Part of a small language model's weights: vocabulary 4096, normalized queries and keys.
MLP neurons of a small language model. Each row is named by its layer, matrix (down: output weights) and neuron, and shows model dimensions 0-127. Each number is 500 + 40 x the weight over its row's rms, rounded and kept within 0 to 999. Numbers have three digits each. A neuron's up and down rows have the sign that makes its largest values positive.
A block is one neuron, or neurons of one layer that tend to fire together. After each block is what it responds to, as a language model described it from the Wikipedia text at the highest values.

L10.down381:473486573564513502478450503493493533498483501473543483481481515471458483526562493471517549558539439499470550460490538564496488489490489461516526471573508422448478433465490504505537529518447494536494393524521469501474503411465524526508493507511484479471466519491499458442486560494599478505404551494477519544485516578480491428536540435465508533476523534450568464448507530466442483482491
L10.down403:597502529536468515470485528545527570470490505412564471586495499561516491537421518526507561441565552432480540470509496479476544458531568488485521460546471467509422524465459510521494496463520560474499461437533577507553496562506501513524499467533449539496487527509474438491523494463572507450527446513596538470500493485455465474511521476546414477511515474579557487503543452481474438558530
L10.down496:518512506492522472516460500522427471534433463537563508511447514456476502438502456520499494524547545450366500465498488434496454479468562465514519483432466473474549517473493446523468416556497440532533531527470498487507515518452523506456455449515547525502487489428542505524445431534462469534496549493482511441530558550513542471498541468497475495482503471405564484459460512395532477484532
L10.down535:448508542456497467529476481511474457497463413536559504461489501440480512473550519500519502542518565512505486528460550560446498505502536449518435512452537537436457453469481524522466419520523479445537514503523474430526606502491505402526497541505509528455436546513528384497475526502531507473479451575512477537555468556502500478481551474498492454452460470477543463400531583544487440463558
Responds to: Mid-word completion pieces. Word-internal pieces that finish or continue a multi-token word, such as Loc-al, Fore-ign, defin-it-ely, Polit-ical, mostly adjective endings.

L3.down47:546496494453558485428513446528477595435486569498530507500559494491505553505549543498525542523440514541485477528474447513420512509462443496479501544504479439442488471550459522476473477480447469563555488475442445537414519569492536491536490489480573418470530519456458466480530500509527431467493537457545467525476557521470525497489497494501473495468571481470491501489481443477486441508415
L3.down100:578495465468525500450521461492452484535500439604694529554474515563541466551523469444464501498508536418484484466504498454497474459462462576486492479488575436505452538472486435478559499484534470480508494515570548535489504471479457382487486529511499505494465462566571480503567503511506510494512541516437453515453436571520595487518496525458507491523524512505476527484475487439497483509501
L3.down133:565492531498486458529463503560537521449442487497673462527527546477560471500504477539505516478459478462573496517523514528459510517551510545518585513517484498559502412456435486568564450497456506527471542485533569486523474534527536450457527486604534510539528520437441495526446476489485540535512463540531526521517537462496490536485491527475538458463594518468488508543452565560541534546519
L3.down146:469496560447491417525425515402478515435516487549538437564443568468553503516496503502446492439568462497554552531472542546516485488508383480435538488512488549547438533485523503602488518518457489565513505515491500483529466469525547552397463561489438489495579454508575494521491470563475503501474471516521556552503486496471523521539485569447567473516521468479529539414487399488483445508499
L3.down156:530582414483450454578505541533482450489506506519532464496535533520489499517534480446518552513583466463457488587461464520541474491477480446481475521524489469524535458570506566522519506461516465401408612521465459565493512555502474451419441468579564575483534464517527504500510439548473550452574546485471408507451492451489511488510527587488542473509459555535605506510451555483528513522572
L3.down227:506439555464482498540538500475498522534500524497653478542489475536497519555466515517540510552476483463544485479544433550477559499505518585479505526478530433545445561483478489482549518580478447488510508473482481492529465548511506515541522451509519473508519503435429528557476543502531509506569510503504512458475458516499512435465601488499551393491478504492523487459477533516513437491482
L3.down305:494472484462479498562574505441444488476565462507546496473480481494474402488534545511451565531504459519481461453507479454520455512487535547520527474541471577452422533485580565481496520537467457473492514539479445519486535499526426443527555512526543491532536572622463579527454437533443515479572487511555549506448456522602480473558525442531524516457526566483524480456469482470480470475510
L3.down323:450429477446455561497464520520545579516445513555605524543534539485511492505508497511571465517486504475526540464520488516438483537528529547486443511485552486451391537475575524475545402442468483460507521478518518495496553534532415536563486503493508508424516478512533508458497460550541591466531446547494449462502542526475511476472493507500473593451521499488533473521566545534451440544476
L3.down426:568524479495563531499543540504368438470464523565680513504484469487531523528559501522522491564516502458479543482585477461473519463489522547455533531541559518490483481482450486492544466519498507480458551547471529527516518505514501536499481482481461421465502548516405533478555462531512491517521565540467491513496516497470475562459501466535487469455485527555531502472574513493555516600498
L3.down436:588508605471498471505539421560491477503519446517672506517450489476517492491518463488450446509472440567456442553499435527476489521439517567557544482497519546496399533429484422429513521511493538505490476536505463476501477549490490452572577496565507466480548478461547426467521438506505470568463499573455490484499489505569517599557482494470498493509475473522496513540545475474518458511472
L3.down461:499575506436448484487512434490513532499480522523685471569467486527437493514525473542543467481509445465488486516480498491457469568546511512476540508497512549515471482438538468503524473424499548523457507466518431517479474472519546489491523508494458346430546512533492563516529456528526476505545541513512561471422450561496471473504503519471531551518543528546517528493485486478513537456540
L3.down495:526492471517501453524443458483459526563483516569609500506478453469449458508514461548459433383558433435513481479477518553435501478520513537479415521466532500513440454503525488528534457543570458480500500482468453499461559495533472399511625546488537467432549473543485446477561506558517472480523496465490490474444449509504498553527513522535543536526501574527504560477505478547477479491552
L3.down509:469496507476544454548526517452492458496510602505507441503475490502460509531460447462448510457549470472503582469525562471473562516519494555518501462510497525547479506470404505505486461466486467462551473532412519502449406495509468486454535522555475473517544477605453484541497476502459438515540491519470522482490479521493429518495530530468511474548502552502521508526439425499439426529428
L3.down538:538484469418448519508531488504492462514525561513501474490442467459458523545524538573479518486542512466576470490489464479489486443500497474484536443473584488562485528528548487436542522460490540492508561537428520581448491532542415467505476528541505470478453519465533530492459514539494474453523500568488577490494430518487509476467464466436451519448488536488510553528543392448529408522565
L3.down598:460529521504506617604487518469489537498542474524528464511487447506503539473532501497522542468485472389473475569525534482526513595562430422507491413468512522520453551493509496511504486518553532549486580536557475488524491526497534487510538530537482498456508477408544449478495518468524463592489434514539461517506533522520500551450523434541494488509455501458511458457440425545424575578530
L3.down689:498483519490520526474534511474543483499521521522484510493521485474509540509493547459537499508493438489495432492497507542480497470505584510564487537475529521540484576561481452498537433513433543509500523551464484586493457470513527527518525467501472483509568548399446512477494474453532499477522501531495470508460486413456478485492405506391467472489540498553458487476488418455484453549485
Responds to: Given-name tokens. Common English first names beginning a proper noun, usually a person's name (John, Frank, William) but also place or brand names (Frankfurt, Thomson).

L3.down71:496583467528480564514614503524526507509466523545548528471517456510464442510476470483511558518449404545456534485534447537490480463540524524524486507483515512482462488465449519442480529542434463446431530576500513474494506502532419524499562533495533497460531444434466540512480489564481525474554490517515482591485471526481499538571452548460573521547476547473542558527562521506486468460486
L3.down77:462517480401543447514474526539531404433529436512468463426371532476527503480467514492492512468457483472480442489508561566459460525469465499490483499522449497522423488493491509516518542594571468527512519553471496467462501477521472480463479540520530484539588517534624531474483476440529544487469608541486499500523512424520499465485496458491560475539534551544512523525478513508521558544529
L3.down98:471608559535454515505546472471493556394492505550529467426493448484473510548431483534513518499530492534573578452501505459463462474548440541486510555443544498513509547440560521528516536463492509440475536373514546513500520496474491465498498459487451505539492560350473490560469480547489530444554520430484515461529464468485596503483472498499516447526525462516520439521541440469508520464490
L3.down135:498501485563522534523535494468500559530475487505496400569515556481447504547513493463488507556460536469482507519436553418491544539486437624473519464551518439537528458495436559526470561467547449476549513405495526513540497548459536435486525542464502517465478416466493501484496507573451483521521479520556491484494507501503522530433442495500495546493461529532492523546498530488505523487480
L3.down225:489541477518528503533535486462479551516521491562517598514533548524510500561460497475541513491536474539447509471535504517487455494432479491592508514532498532507448422465499521453494532417447524491563499466476480528567464509480513432479538458513478453450538506477575474492542519533547540523437474423507409507533497518510530536467451457538420491591491545488522462456541517511508491450451
L3.down235:501486476541510432547531498551547475499518562498500451560503498413520446492537524570518510538466485519507532449500483532537544555477548590460574499498529383524426482470542582499431516502460418533514536481537547544449493511479548458505500493504522577454501498404504500543491512496510516542456558516490568555447483549481564481508489471540500484513498511547514501472455575476434527513547
L3.down237:449541511570471461515497452529530497575496448494521435590498483485455479493500504459501532479442554506466467534492459490432557540506434610524536526542557471578521440480506460513550544494496470515552495497445522566437513457445523491551551505520516522488456513453426497544536452494494523528494460464531494505516507529536528473488459478495468474549467532529514607586478430464545481540570
L3.down351:487502482533499487542509545541458524547516501484629513484478526482548505422528481478476532540490510534495486532479449501515491538486470573518518476479558491477428533479523511550477479550517498486525573479467500568501531531562512406461571486447528484554517453398470462552461467515555475495524465505481526508510525514435534534424503510530512465502542574480479453416534491499495585578513
L3.down368:451525560505495531498469476478434499477433468529631533527504462432509541602445439548491507484483558453484536532524439520524519505478491504561480537525496492468390522604542436603514494467450425431408464507525538571490447516436468522574541433526515598529552470497530494523526489512463539490474548485480495447518477474457513478496459494482570499483554542481524465538581530430533492480476
L3.down407:470519507438565520516448520514550483514477444512600526510462577475522541532548426563556548502497519522523484482515567438491509470455510541527587521499537486521468515474466487456455486531554471550570559489509493502436497568509552466451542538470459408442534520463545553539514530571484585469495541514496448503446476497543524487463514502486581478455549500527492499464516503520514511524511
L3.down425:428498564513488490469522524477482486414419480475618482577448540468441515571479493545564478501500519503472529469502447544501476518525530524520565538454474538505477537480454509551532506457462488509482491501537507488488494491522548501510553517450538425507494527397469476470480504523468528457463509530582535459562530415487559478501435510509596522411511477501511536464521492471467460509519
L3.down474:527527530444510502540476530486559565458436483479545547577554476455479477541416599450453551532500510437513584520561527474471492468529444493451542516472582503487564523562489457515453490501507490474500585442480535468537560463505543506524517492532449517476467449553492489474504526557435504472532535522515554510510432497477522578439526525491527579573442514474529495586503478466558495468411
L3.down506:475526476514559516457527492493450631464520449560602443464486574512471472503402461546538490524475475530474507449508443496470477534483506517522456445445533484475454504499540513483522569514471446542494523521519522546570528444498504559468540494513455492497518543437487469506543498468506547522457527524455542568455468485570561486466492521436515474515431420613558517485505534452517517520556
L3.down548:494530500518461453565501456492468520490421460522571489523464502534522567524396475487516483518481475540484503495485487469439479515448552483521484528487501476473496525514498510472490478597477467476540506405440508523524576498507494452491521476458420495506489502453483530484494514513424532508456493505414510513456507401488458491470520459527538520481480557509545518471486566444481544570468
L3.down637:498560486512495489497447563465415532501526514482601551449487480545527493487422419509531561487574481535486490528489529476526453514503451540452504520486590509472540477477514524556467480524513470503536529565460473566471431445462499459488574448539519500434563492487450465547538494459457553458520518524518514557446496536502533581485463523510521532511456486485507459519549483528483512490483
L3.down678:474536508544440471528463463503429524438495592509549568536437502440506551519515546517552542511512511518461483555480536549454434461480504516523574526491463504565491475532535520475495545487532559587559511445478550447462555540477480542441504477537435484492494502375466528544582489431555554527544475518448553554447481486500510539526516475525554443479519433514462503480538575459520544527456
Responds to: Nationality and region modifiers. Adjectives of nationality, region, or party that open a noun phrase, such as British, Western, American, Democratic, Republican, Japanese.

L3.down6:411576486486474506534494450471538520553472508486555532425585495493506508487470518475522529518478454472539573456518473483512425433460508487520549425502500535545519493504505535540465468500433511413542432469539484423474463532540469423535504532505495484558458523522465543449558521524477494481561545504535519504482490430481539533521476493514472533439476482515531503475494541507481466445498
L3.down40:472561474453488608544503517492473543448479516519556497506462497443474556499540549441522550469480495398549522549482501502437548550440487469454479472575556510557468456426423532414491508422497481437510472488447469495449501526519505514512521528539546523488529483462522412510504521502473477480468457479518540515494505483516503505506482441555541507539559519433544487561462527505494461486526
L3.down102:492529525483495526528467541508468504501427456546527529490499532498650530465509514450523555527436467485568534517486503573529507510532494503494537490442502561500498569505486568423459512465557391365522497498493493473436498550512571508522472477579536541467460569554530531493496488507479487465529515506526537537414478491546510407430518493524582522495428537515543574549537500555454559465500
L3.down118:525522459534501487463509454513564501489543501481538488557531501480541410484515525513559510494506539520456495471542539475531439456510469459423427496480533602479522503489573538460460507551505468548547533420534518538492488470477567491540389520518489507437517537452480511514471457518500528496517477591499466568462504482477476472478525504491528527539527572539496543438484467479387458399548
L3.down124:424513493422496490448483517479505530523510490502561401494579512505511528461466493468566482517486499438426530529495472487539495593527505488475454482508514494502409536437463487418497543460515493391529482423476499539460586500536522453539526424550486541557540546468470549433496486467548571503473561493511519504472496561482516410514523503544496500485478480602570433492491512492456429524495
L3.down127:470488474486504466576482501444510517487552547485663398502553504468568471423474508471516471410502567465443546595518438457424474503477460452464430514491454597501481524480462457559521583471519448488492549464478520451464509541536485513489528515565558496569502398527486479501530550476497498482509469487522456545544531514484449460501543479492570455457500477527508528476511543514525449532566
L3.down137:537532481566488490575523495532565591491533513502578458476488493501514463476504532465502462487573509508539506520542520584523494574483552575510481587512553509490512545500430458487479530482444526451482542458517443462447549500448490556453538498481442536556543517565541568469500491472472531535589567610496513479548455518451525507443491471490533497472526576490458525543553532500514534444471
L3.down189:546494473482488463551480489576545506552499501466517411516529518506447451405534431428566449463479473472525461549584407497487472482495514457524493535515519536506503528491528502443485455472460543530500500458515507494468522507455548407497478497485473518481461522492528485526547472478423511503552545504530574580538484511546495444521469496527490526589454495506503416519537476458454530490496
L3.down260:493521488515481462558477436488486493589528548562477484562497496534475469438504429473521517513441506506524534511528480558444483466470585480502545535576540488629490512487436481488497470618492462460520524477490474503470547486485429474477519490557499455514522532484441557464414523542536541478517446418469485507528542514500470488516478496486513512502492466520438457488458538468513452477532
L3.down264:497545454482507489497462485490494542517407568535668538503545509530583545529499521524468502465491555415568494512539444529509455472544557488444477504452508536427488519459465499515431523505517426462547514590494531487488504481515461558425521399485461445395490518493470509402496433509484519442495499469503461468453532512471478451464455510522509484487482463567550484589528493486485579482462
L3.down360:480538444512485509531515516538550603470447501420524496531509501440538518470527494506527499462489412545570420454543522457535526558547517478461492567569571473474477510500505471528481551430502518499525496472472488520419493580486550497460526448543525468524550519526445365510512457474491479500460440579430557533490451509433453478465463481546501464474516533534474445521487537529553472495464
L3.down484:498477514488501476528520491530500615498473505468481506480486489543530598527544477475437458490441522467434526554523494523474534420505484480506498415495461487504522520499583539564506554589483524462604525420474452388416542552461441501502508500473454450576521526565459519508493509449521552525479515571492489564533554502470487529478433549429539569474445475532509485499476497537487534541506
L3.down523:529476456464502449471496496457489499551440532506592374488543551502561527405542504498555549530489545475516495436434460485546509575518573445458495473555542537528514490485522514475480546469514460501502527466506464524518511413544543551447524510503484499531422494501464453525587415565512531479494486437567506464560467479572561481482551454495476506493513535523554487492490580513444523519565
L3.down531:472480462503504491516501554502463483537462472505615506546555464492443452483457443521508460556462518527482540544525500505371433491469573503520480451527497440518518511555529485470549512545517503523453529503431497482511528575567479497434534509566527541498503499477462480501542543456468481549496460521479435441586385504458524484431548518526519454484528490518480544476408521497430530521512
L3.down557:397471525488525499489468471529581537529578563578482473480421488488495501492464513505580504507463549520533537554486537490485513467521466534460447410452495551411493556430543458507498416534530474466527478510521459514533516416516501554477541444478474483504503489547498514516528532480553480532430540516500551462495527490470468565430495567479401499486471437468520519514422513483522521566481
L3.down614:441543471498535542496418450492543525534445566509572526477606598530488545475464514558495515526543484456463397470524488494447530528467573505523498506527439532571507550470452491524544505458514464543557508487477499507479432509533525479477548460562437445494524455463465542461586462532435503456483427472481495498452504558544564535489520495546484549471503489477479538483461538504491525512595
Responds to: Small and adjective stems. Mostly the adjective small, plus short adjective stems that may take -er, -ly or -est (long, old, short, main) and New before York or Zealand.

L10.down387:433546512423500564472442517493461499566474450484506448486464469466489480513460484515544500515559519522468448439454545506390512479489529447465510570537486459443425500499439478533612511527514479440558486506553547431503529530518494491455533523539470526441487451429500570442499488513549454499561501409564456549457491486526559457449524482527501454479520553506512514532423467560543441440534
L10.down436:509485571491541491444474480526476533481450512565516486531499587498491474475392522496466465518488449478561487432477432499490500478444514501472536533517506498539492541528520512475417478457454561514479465459459514526495565552461521516469545488505477503498506455417557500533544491586539512441479490480512499523398486461460464432517521450541539461502455482545476474495527572513550512508507
L10.down536:483482531468522457530453511598481500550432508508440426520518488467514466515495474558466448537503476471516493470486533431516507429451531533514528562495565474548521522514519457573500507551554505513523432479465490466480561562463478503537509593470453559525474548362489474600509521469556473497512523507491479529496501495432538538533521456492539522449484456539471526501505524466505484575521
L10.down638:512501579567549533482521536489504458550570513470510504470520506470579486498484535487466527516501472484522441560539427411533459501482457584526532503492540468527474568521500436576451446483481537406451497555515506415551531499472444497552532471494476526595454536522490490485457582548464472547475532432528505502436504485485457550542483506512519503514428428530546512480537489514458495540537
Responds to: Descriptive predicate modifiers. Words opening a defining description after is, was, one of: the, ordinal first, superlative -est, nationality endings (Argentine, Polish, American).

L4.down47:490511558554485466504447476556509484519484529528541508596490472470447479468484493487534499519551488501516474508530490471515500454544507542529472461467552551545429478479507518494490511529516426500509501434519483518472555522424505516414492446537503555625454508493498554511573424513542487479587502525492514589527489575515489503563520460510426480580455472613544552503476527504453482452511
Responds to: Determiners and noun-modifier adjectives. Articles and common adjectives right after the or a, before a noun or a suffix/hyphen: an, a, new, old(est), major(ity), full(-time), back(ground).

L10.down137:542493484443446494542469480434476537468447450483810470516445529536504476503507457498495516591528508506453508468498494481506486520441455549546500499519517492508480604432502458542515505575494525488509524485484573490414454457470573445463548417498448461483516465581545507459475493479487476468503519492563491514495458573522487530531510461401492546502533510462562521546460597405504521514480
L10.down159:534451463505504549486532436459540470547505500469482498517440526526555479551546515520484450473514519482559510494514487503487452521513483564492504530516545485509441541481467493465486504533614509479515502503501469397558482479546458473461473504550388456480457505524601554450520559505458484514436485440463498494523522490427496555478529481458434513533526450489472523557527428554483465519533
L10.down258:529521441524536550468569446557465527550541507460549571504421459474531513579476520505543544487522500480475554447481569492388463510517491533527521464510584494484531466523453419546460541475513487460527508476546489483561453528491500478534502450469591448469486523543462474471487505523539523490471515497563529576517546536480474485518459477500471549455461451525528533480526469509482533473478
L10.down289:489535538464462504519564475521559468512491492543473436562536464494511517521494463470459517461452514513507493420528536430562527474486439521503553484551490531565504486470519456447535533476464538490535484448469449477473554495541490508473532432498531467472460532491550573480522495490495498512471497465437462447507387438437484544542435459491482553496475423486498568591539459556499422538493
Responds to: Surname-ending word pieces. Final subword piece that completes a person's multi-token surname or name, e.g. Rodrigue-z, Clin-ton, Saund-ers, mostly in tables, credits and lists.

L4.down529:534502551515590498478449456542510506484380552486534485488503559426546521521505487522488525476515543491565471549532455513478419500453520484490520493466535496454489521539525487537557478559466458476497514429519475509479557442502548509519493499546501472486475540544492535515553504568534501525497509453519518450516481565536468573545452532509523486519442525510479542480577402389540501621435
Responds to: Word-initial subword fragments. Opening piece of a word split into subword tokens, usually a stem needing a suffix, e.g. act(ively), h(usband), curr(ently), stand(ings).

L4.down14:513459534491516428502462471461504496471528521508548522518488545538471457561511482440560508499477477445512432450501510486531490547491483442469494535498477527520465484454448497471480469422555404501479448455418539508471475513550549541518487537566454449472530562556458455542484515528503491510592517482480547530469490529481441505445484489455499511606480553508455479572475382483570461565473
Responds to: Proper-name opening fragments. The first piece of a multi-token proper name, often in tables after a pipe: Aust(ria/in), Anton(io), Matt(hew); also the month August.

L3.down41:486505524504483541522454473563582475476462462461371538540433547490506502522513515504522516430485526482473471493540488480495381531500512447557468445513498460528498572465461539503490550458514505471550481474493418512494602541548491550502567546538502436469508437604500513501503448508521482427512532482517468502528533496498440504518476498531444543459431550496535552523547521485449480485468
L3.down90:499538588561543524497556466561513482467461462512588546491521603510513456479548530410521499513476497585479476440531509528433468550470497634509454544435585474527539510470539485486495453472535552510558493488548538571473514460494483533505449463490512435438482529574520457500517514401494442504481521498531543585506493506513517615480512503550480504521436534498514509522549455469480433476513
L3.down121:568482424561506547486477511457544534530487439471505566549574539587515515455521478510483499534494427475398507559417486558474464511471527452487521435558509458423443486554528505473601555499492484564525519514553440481472438465518562423441478505588503483493515519552525549509500513475469525498532478521505458537495537469558506511578448461556554512478510536493461494479501459493479535477492
L3.down149:522539469463522500553395420553482451589584468498493521522533545524493474452451483471561503500496488530512449547515487490499441563488474507562495485446522487506501564479443486481536476421455568554579469507446479462442527444431544494499524545492542427462457531530472455440590507473460456526584479498508470476499456566496507477494498470595483506555472491464508538507473462464523492493516
L3.down178:540477561509525488467482477490539495537408467523508579458475481506550491551495459451598450477546548491607479491514484450493471535442504460481523520499514446485510507528502461509527442468472424488465527467468530482476509580488523551529517484502492473542428539395498483487447511474495459472508498547515435444556506552495538544466505496511517537517557500485495552431485461484495461453445
L3.down254:489497537473507511530454472574455565499548598491553522496490492466477486513600486530525469492552440397511474479469562494480470471530599509489505502535564494506466551467505524521459559522538522396551436509560553493496520497541504503496511514500491469482489498495505455526503518524492491523566589488406535514541498514448553513569499578502525508492419532448548492440515540477488446552493
L3.down266:511626428520460536516527456480463534449511445498557522479527505571484500545502566477514500518507539545453424536612537524481496486466562511544461458494504429491509496481510502466434550449513415540498531454482476481498548541454461442496554543489501503507445432435443445582568512511548501518482523503517484478536386593536456484530525455517456521447580471495520581489448488530452495477522
L3.down271:489437465450448591505470503513532514517474492471504559519476594553430533476498504476512489516483463469457502484453566525464459517511466488498508470544515467441534540509450466562473553474453490575508554504477450505447475491519533444477481479524532479498528481548596547540562509494536540425559536544493478521525514441557540481462505456500556503479442463478552533435512433490522498491478
L3.down388:533580486465466499448500438529415536492474567528422499561545422451490485505542511503492536473536492548455503547550447550496424499460601535475505425537553448508492462427501507512498526462481465494430513549498520575517500573486560462539467559538475526542467554425542483569516502543573549451505512439468495473512539476544534521550522521505479510529543474405585541399471508471483464500438
L3.down397:483541419530452533441443531510450495463441479499494448526482557492490501561468482448499519495529507509505420425508491515504479546478461477487485437488480476534447467458534578506498556508504483531476462433541469371443508558525557547468556506509512486497481413440489485448505592507501493489444514543458477534462460567515560436462446542475538496450439488579481536510634543470451546446436
L3.down405:472568488442548501477513503574501516450412449600493533471544502484418466481530522477489479526533444433477521514471451420510471540511506501480509501458553495563488530415520532501545515486522432515520505502514525534484541488473463529518562490478434533512479488457471504560477455566542527402503554499452531495501530557508506514494544540476471478484429453542590507548549503474479474500466
L3.down434:525586488479479504563484474439552547531548484501592475544486542503399460540465479448527448415433514510488519508552422481440493447482533529535522457498547492512523470506491541536527489497529437503530528498497522588490497497480526511569557497419506470581534413374527561499468533577550455536477514489454497475483478512488522560503482552484490571487490557541517518499518615483436483468534
L3.down479:551458462486464484528488463489472524427437547484606473489473525481547458508490419472499504508610534514499456528519549495387533539524535479566536498480511422457488503523498493449498487492484580555516582503518535470430483423547579402498541490485493453463530463524526526531522481547519482490530487506511493544515485500562573516491516491464465483505599462484481610531554462458521502482458
L3.down513:538467502511493569561529442536458538484445526565545458495484538491492535528509522533536495477562574478416454538607521453511436527448495554552482495520561494541517525435525552472479443517526500461527491465415449523463449562484437521522466485602440493467470548483466552434567476490479479554499430484558449458465480488532533522501502571490473451528583526524473527458578474426516494489446
L3.down545:484503489518524517490430482566478494508460560568571574442547512482529456506455513427484470484463495550462524474460455516524488488439514550468568537448561439511517505510550473571581452473488485483482601557548426444500509500567568537453425518560512534457514483499486430486442509435485499459520499440521496525483500469589483539451511514467558485511549456508515503526491475515477521441485
L3.down582:435531500476501568495499416543499463556602504515528488529448590509491517537505471489513508456475472541524521564569522526532460529493532551494503526434552543519519504447470559489499474506435533566591493474457535499464515491501456474466504503484482459491448562483473494446560482456472485487541483500506446468487500471490514481518436516491548503521460468503491532538480459488440470502499
Responds to: Split word-initial fragments. Short word-opening pieces like wh, sw, h, r, sl that begin a split word (whom, Swindon, hockey); also closing = of titles.

L10.down144:542471527470457502535525507540511504470476502504436479499537494490594488549512457513534469497530530521511459433513497511566546468466494535419612468512502504527496522546520432529502465550559487532456505512546542507518554460539561488562456414507487497485501505500527458512525401497558526499440464472499498528470409428488547470472538535465499560476515441521520531487516504476484521502487
L10.down147:489523472430502497427524566496496503463471520597494431462500522468430580512499431503531546438497444555521411547504476492540510504504530508481501494511484594487455502515481498546520485547490538496471481459552465425530538487560502583543418533585517495451423576480610505486434514555460465544531492503480542538508466457541561499535515499450491572488527522566541455512499429513485479500518
L10.down194:423510536502554457444447493481512552554412445525517470522553598583562471490526550469573504454519485533556459521524519487513484509476554516516516469481523409550498532565546454490489505487460380514503480479512407529528470453475492546564453472533524544509467527499562461469473479476505514497424555520487524485574497507536482476505511552492557505491515470539524582455487438483457478504492
L10.down551:447520549469530473449521480492445474529445501524595532523449561524486511397466571472508453427519459479505482506505495534469446495531501474491524469455515483488535521536495482447438516520440453502463535504516481520440494518491460499547488454461514423524495477544555522472446544499451515464558535471422508454505493493561494521552471548459564511529522501479556552487476511480544509511440
Responds to: Mid-word w/v fragments. Short consonant word pieces, mostly w or v (also ov, ev, ic), inside names, compounds and foreign words, as in Chan-wai, Bhubaneswar, Djokovic, Gründungsväter.